python train.py --norm="rmsnorm" --norm_eps=1e-05 --warmup_steps=496
MLP neurons of a small language model. Each row is named by its layer, matrix (up: input weights; down: output weights) and neuron, and shows model dimensions 160-223. Each number is 128 + 24 x the weight over its row's rms, rounded and kept within 0 to 255.
After each neuron's rows, "fires on" lists the tokens most often at its 100 highest values on Wikipedia text that the model never trained on; "fires in" lists the words (lower case) most often at its 100 highest values on Wikipedia text that the model never trained on.

L4.up861 [117 104 127  96 132 138 118 100 112  99 148 123 105 150 154  90 111  68 148 117 177 144 124 160 138 119 158 164 144  67 134 142 138 136 142  94 145 147 115 114  96 126 146 147 147 136 139 137 157 125 128 137 146 142 129 153 126 131 160 151  97 102 132 118]
L4.down861 [106 123 145 130 111 150 116 121 123 137 147 101 142 144  87 151 204 115 153 105 110 142 142 108 117 156  88 127 134 115 166 118 132 144 148 128 135 105 154 132 114 148 117 123 141 146 128  95  95 145 118 150 152 173  96 140 143 141 168 100 151 124 170  80]
fires on: " in", " In", " By", " to", "in"
fires in: "in", "by", "to"

L4.up1616 [125  77 188 105 102 104  92 106  94 174 121 129 116 183 176 126 176 115 149  98 104 105 125 133 134 122 156 165 116 130 134 192 170 153 162 132 151 130 112  81 172 141  92 172 124 123 149 103 121 118 157 134 123 172 129 185 191 148  90 127  95 124 137 113]
L4.down1616 [124 159 126 105 153 112 111 107 140 149 144 165 129 123 110  76  98  82 148  97 135 118 140 160 111  71 169 105 110 120  95 103 115 148 113 113 105  98 143 106 124 129 139 115 118  90 107 118 139 123 136 146 109 147 129 122 142 145  82 156 133 183  96 126]
fires on: " of", " on", " in", " within", " for"
fires in: "of", "on", "in", "within", "for"

L4.up342 [122 127 132 137  86 169  94  92 111 113 130 146 124 132 162  80 169 137 155 126 123 145 120 124  81 118 117 152 143 149 120 101 150 126 107 128 158  88 141  98 141 130 144  84 124 107 150 122 120  76  80 162 104 158 138 123 119 159 101 121 102 108 110  73]
L4.down342 [138 125 139 149 128  90 113 112 142 133 131  91 179 119 109 172  81 117 153 120  87 119 134  88 164 138 139 146 143 131 148 109 123  97 132 119  97 130 127 159 129 145 112 121  96 123 148 120  92 123 124  82 109 122 121 116 137 112 124 139 143 175 102 114]
fires on: " in", " including", " into", " through", " of", " the"
fires in: "in", "including", "into", "through", "of", "the"

L4.up283 [134 169 122 149 125 116 124  64 126 190 107 157 156 122 134 139 130  83 139 133 115  98 128 110 124 123 157 142 142 131 104 116 176 101 115 113 101 123 130 140  80 153 179 106 150  75 143 145  78 146 164 109  89 117 102 175 172  86 121 120 166  50 115 120]
L4.down283 [173 153 139 119 115 114 140 103 166 132 107  98 176 153 102 191 117 140 113 125 130 120 101 115 133 115 137 120 133 129 130 178 105  97 175 136 121 172 123  96  91 113 124 130 127  97 122  96  90 132 148 106 133 108 127 175  96 153 150  38 152 149 130 136]
fires on: " and", " He", " which", " then", " since"
fires in: "and", "he", "which", "then", "since", "they"

L4.up1150 [115 105  91 121  90 145 123 112 107 132  80 121 148 117 130 152 156 129 138 102 131 130 143 126 128 115  98 140  91 144 107 126 157 158 136 146 121 124 157 136 126 160 110 196 127 145 152 125 169 109 137 163 158 129 157 137 151 114 143 112 124 101 111 126]
L4.down1150 [155 141 104 135 147 119 126 117  90 110 148 157 120 117  64 112 157 160 129 142 170 121 150  92 113 113 157 114  58 154 135 124 120 149 103 149 154 137 137  90 124 108 132 155 119 113 114 166 117 165  86 127 113 169 133 109 141 161 146 140 126 131 126 143]
fires on: " in", " to", "C", " of", " from", " at"
fires in: "in", "to", "of", "c", "from", "at"

L4.up455 [ 99 130 126  92 135 156 173 132 104 160 144 161 181 152 110 149 186 136 152 165 133 129 134 118 130 131 120 150 151 152 105  87 120 113 130 125 159  76  72  96 153 108 124 138 143 131 147 134 172  70 134 123 131 140 145 138 132 141 117 117 134 129 144 129]
L4.down455 [100 133 109  63  91 161 112 143 158 113 120 133 124 122 135 130 115 111 101  88 124 123 160 143  86  99  76  96 125 144  96  87 151 113 137 135 136 101 121 121 104 102 128 152 168 105 120 113 123 143 112 157 142 151 121 103  99 106 132 132 106 163 101  59]
fires on: " and", " or", "s"
fires in: "and", "or"

L4.up108 [108 118 150 124  90 101 150 100 105 130 138 109 157 128 136 137 145 146 165 144 106 151  50 113 117 103 129 131 127  98 124 102 105 147 112 111 157 129 106 106 120 144 182 113 113 149 144 187 159 133  89 129 134 151 154 138 127 168 104 115 108  99 127  69]
L4.down108 [110 120 124 144 121 118 124  98 145 151 139 124 139 112 148 142  97  97  82 127 114 102 123 147 188 136 114 135 151  72 169 101 128  90 119 129 114 127 109 161 128 141 102 149 155 144 106 126 105 105 160 143 142  95 146 125 128 145 127 111 155  92 110 130]
fires on: " its", " with", " an", " An", " for"
fires in: "its", "with", "an", "for", "anomic"

L4.up485 [ 90 148 124 133 121 126 143  76 136 112 151 149 124 147 144 154 128 128  97 128 105 111 139 151 143 158 161 162 149  86  85 106 103 139 112 130 133 128 108 124 117 109 121  85 108  99 133 145 140  97 136 162 126 157 103  95 142 111 137 155 117  83 127  95]
L4.down485 [132 142  83 113 137 135 151 122 128 121 111 125 117 103 134  93 126 123 115  75 139 132 162 131 138 150 106 149 122 140  94  98 117 154 126 155 147  97 178 134 121 127 119 107 140 174 154 129 103 102 132  97 176 117  99  93 154  99 168 116 156 124  94 103]
fires on: " By", " to", " by", " years", " before", " until"
fires in: "by", "to", "years", "before", "until"

L4.up331 [127 112 120 136 136 130 134 121 136 163 102 169 160 124 182 129 121 114 149 117 149 145 151 155 135 117 168 134 143 121 108 137 147 112  99 100 123  92 116 113 134 142 114 144 122 120 116 115 143 139 128 130 128 118 153 110 145 143 132 105 100 133 120 167]
L4.down331 [158 143 130 146 135 143 129  81 133 149 165 117 162 127 100 142 107 104 150 151 121 129 157  98 105 140 100 105 122  98 116 102 124 125 100 146 150 138 150 142 135 130 157 106 128 138 130 112 129 170 115 117 119 138 110 121 121 107 139  80 113 143 108 159]
fires on: " of", " in", " for", " to"
fires in: "of", "in", "for", "to"

L4.up667 [153 112  85  96 100 120 154  97 116  97 147 185 134 112 130 120 168 144 153 124 105 146 105 116 104 124 131 156 150 169  87 140 151 168 128 130 157 119 138 160 150 147 172 144 118 119 135 121 116  83  95 135 104 144 128 123 121 122  98 121 132 124 130  96]
L4.down667 [153 121 131 124 122 117 146 119 137 115  92 141 127 110 160 141 110 189 161 136 139  87  98 119 156 137 123  86 133 138 111 126  94 121 161  84 130 103 153 115 146 140  81  89 131 100 164 122  81 108 107 109 126 113 136 115 137 160 128 145 178 139 132 141]
fires on: " on", " over", " On"
fires in: "on", "over"

L4.up525 [125  84 129 133  92 171  92 113  91 145 127 147 132 126 138 205 106  84 157 146 110 147 121 136 116 119 159 164  89  97 127 117 155 156  97 173 140  99 130 156 122 154 161 141 119 132 144 117  97 101 132 137  80 137 156 156  94 159 110 130  79 113 127  96]
L4.down525 [131 136 112 120 122  61 175 160 138 133 140 142 105 145 159 130 186 128 157 116 146 101 182 130 133 108 168 121 202 146 130 120 147 148 139 130 116 145 117 113  99 100 119 131 138  69 135 162 129 156 144 131 124  91 147 139 155 164 140 142 128 119 140 114]
fires on: " in", " on", " at", " as", " the"
fires in: "in", "on", "at", "as", "the"

L4.up192 [157 131 124 152 158 129 128 151 113 115 107 121 153 150 182 102 130 112  91 149 108 159 133 125 163 122 160 143 129 104 100 114 157 136 139 111 134 148 132 123 146 122 143 137 105  99 165 150 134  97 120 144 158 164 152 128 176 150 115 134 138 126 141 132]
L4.down192 [116 124 145 107  77 160 148 135 152 148 133 153 106 141  87 127 130  96 159 128 156 142 130 133  70  82 156  79 106 106 118 130 114 134 111 179 121 120 110 105 154 113 129 143 120  98 116 144 109 119 123 114 103 137 176 128  77 111  92 139  97 136 116 133]
fires on: " at", " of", " for", " from", " At", " joined"
fires in: "at", "of", "for", "from", "joined"

L4.up1457 [153 166  92  74  98 146 114 150 125 162 109 121 149 135 170 117 139 157 127 121 135 104 137 113 126 157  78 102  87 100  92  96 160 142 137 137 156  99 110 119 155 128 122 106 144 135 123 155 121 130  82 136 129 161 140 106 147  90 152 134 146  85 145 115]
L4.down1457 [106 169 130 157 132  84 116 112 145 141 169 153 114 144 145 101 147 141 118  82 171 130 149 151 106 169 179 108 130 122 141 110 126 115 159 131 122 104 123  87  74 125 132 118 119 124 129 156 105 145 139 126 123 148 173  74 119 123 105 137 133  91 114 161]
fires on: " of", "s", " 1", " its"
fires in: "of", "s", "its", "established"

L4.up1495 [138  96 172 100 159 106 127 105 111 140 122 141 151 150  82 131 175 128 131 106 103 106  90 151 150 124 147 139 134 136 133 107 148 140 132  86 139  91 148 122 107 123 142 128 140 153 138 151 178 126 106 102 134 132 138 151 153  96  90 149 118 116 122 169]
L4.down1495 [142 122 132 118 174 107 145 137 115 113 110 124 145 131 141 126 116 125 179 115 109 111 138 120  96 157 124 127 119 136 174 136 136 164 153 114 111 114 130 103 122 152 119  99 137 128 128  73 130 115 122 170  97 150 130  92 123 129 143 154 172 144 125 101]
fires on: " to", " of", " for"
fires in: "to", "of", "for"

L4.up329 [142 136 125 135 114 105 173 117  98 127  88 141  89  94 165 123 106 131 110 170 171 149  79 151  95  99 156 131 117 111  47 116 117 154 103 159 127 104 131 153 159 180 136 126 133 156 140  76 126 118 120 122 166 189 113 141 133 134 116  88  94  69 134 104]
L4.down329 [151 125 130  89 119 145 163 127  85 134 142  91  97 144 105 143 141 114 109  87 108 129 118 139 126  80 129 118 122 120 131 119 139 128 129 120 127 141 159  90 122 135 147 159 152 117 119 159 101 118  70 116 102  84 154 107 133 209 159 100 135 141  97 113]
fires on: " on", " United", " in", " at", " to"
fires in: "on", "united", "in", "at", "to"

L4.up1214 [115 154 134 137 120 153 142  89 110 105 166  99 175 155 142 150 169 148 167  97 154 136 106 161 122  70 115 173 128 111 104 113 131 159 105 156 141 131 131 156 115 114 129 124  91 110 152 136  96 137  80 173 120 144 151 109 132 115  84 129 120 115 106  86]
L4.down1214 [135 146 108 148  87 157 130 120 114 117  94 122 134 104 128 150 107 148 168 122 109 125 105 149 116 134 101 118 145 174 130 126 152 137 102 139 117 133 119 170 169 130 118 116 139 132 172 120  84  99 101  96 116 156 140 106 115 166 110 171 143 134 106 135]
fires on: " on", "On", " On", " at"
fires in: "on", "at"

L4.up644 [135 103  78 140  84 127 155 129 139 147 128 136 135 122 149 180 156  78 110 112 141 153 142 132 113 130 152 133 113  97 112 131 151 160 136 103 137 134 122 144 149 105 177 102 106 128 158  96 111 140 115 166 171 155 124 115 149 152 131 118 104 100 103 101]
L4.down644 [105  94 107 120 114  95 139  98 150 134 127 116 136 108  87 105 144 126 133 121 102 146 153 114 162 148 113 156 154  99 172 137 108 174 110 160 140 101 177 113 147 124 159 110 165 152 150 138 110 170 120 103 148 115 121 105 124 105 133 151 154 119 179  98]
fires on: " North", " South", " All", " over", " World", " East"
fires in: "all", "north", "south", "world", "east", "over"

L4.up623 [125 139 135  74 134 105 129  98 120 124 109 108 125 152 137 129 107  94 144 141 153 143 126 116 137  97 160 126 150 163 103 134 144  93  47 127 140  82 122 138 139 128 150  85 124 116 141 121 143 130 122 158 148 147 127 171 158 109 141 121 112 153 134 116]
L4.down623 [150 131 118  99 118 126 111  86 141 104 161  98 134 135 117 143 112 116 120 138  94 137 133 122 118 127  89 115 140 137 117 113 104 100 148 130 138 103  74 145 175 169 119 168 150 117 126 120 145 102 139 135 133 138 128 130 115 163 115 166 133 135 127  70]
fires on: " an"
fires in: "an", "anomic"

L4.up1067 [121 141 129 120 150 114 158 131  91 159  97 140 132 150 131 163 161 131 117 137 164 146 158 116 113 135 144 122 143 136 105 121 122 156 100  96 160  76 134 135 127 150 148 172 121 172 126 185 126 118  68 131 138 162 159  77 120 156 136 130 109 121 126 116]
L4.down1067 [134 162 125 144 131 108 123 155 162 143 122 138 111 134 120 141 120 110 145 102 102 118 101 131 163 118 137 126 189 137 110 128 166 126 136  93 141 121 119 123 139  91 141 112 146 138 124 103 124 134 118  95 108 183 119 109 159 111 120 158 137 150 140 156]
fires on: " and", " of"
fires in: "and", "of"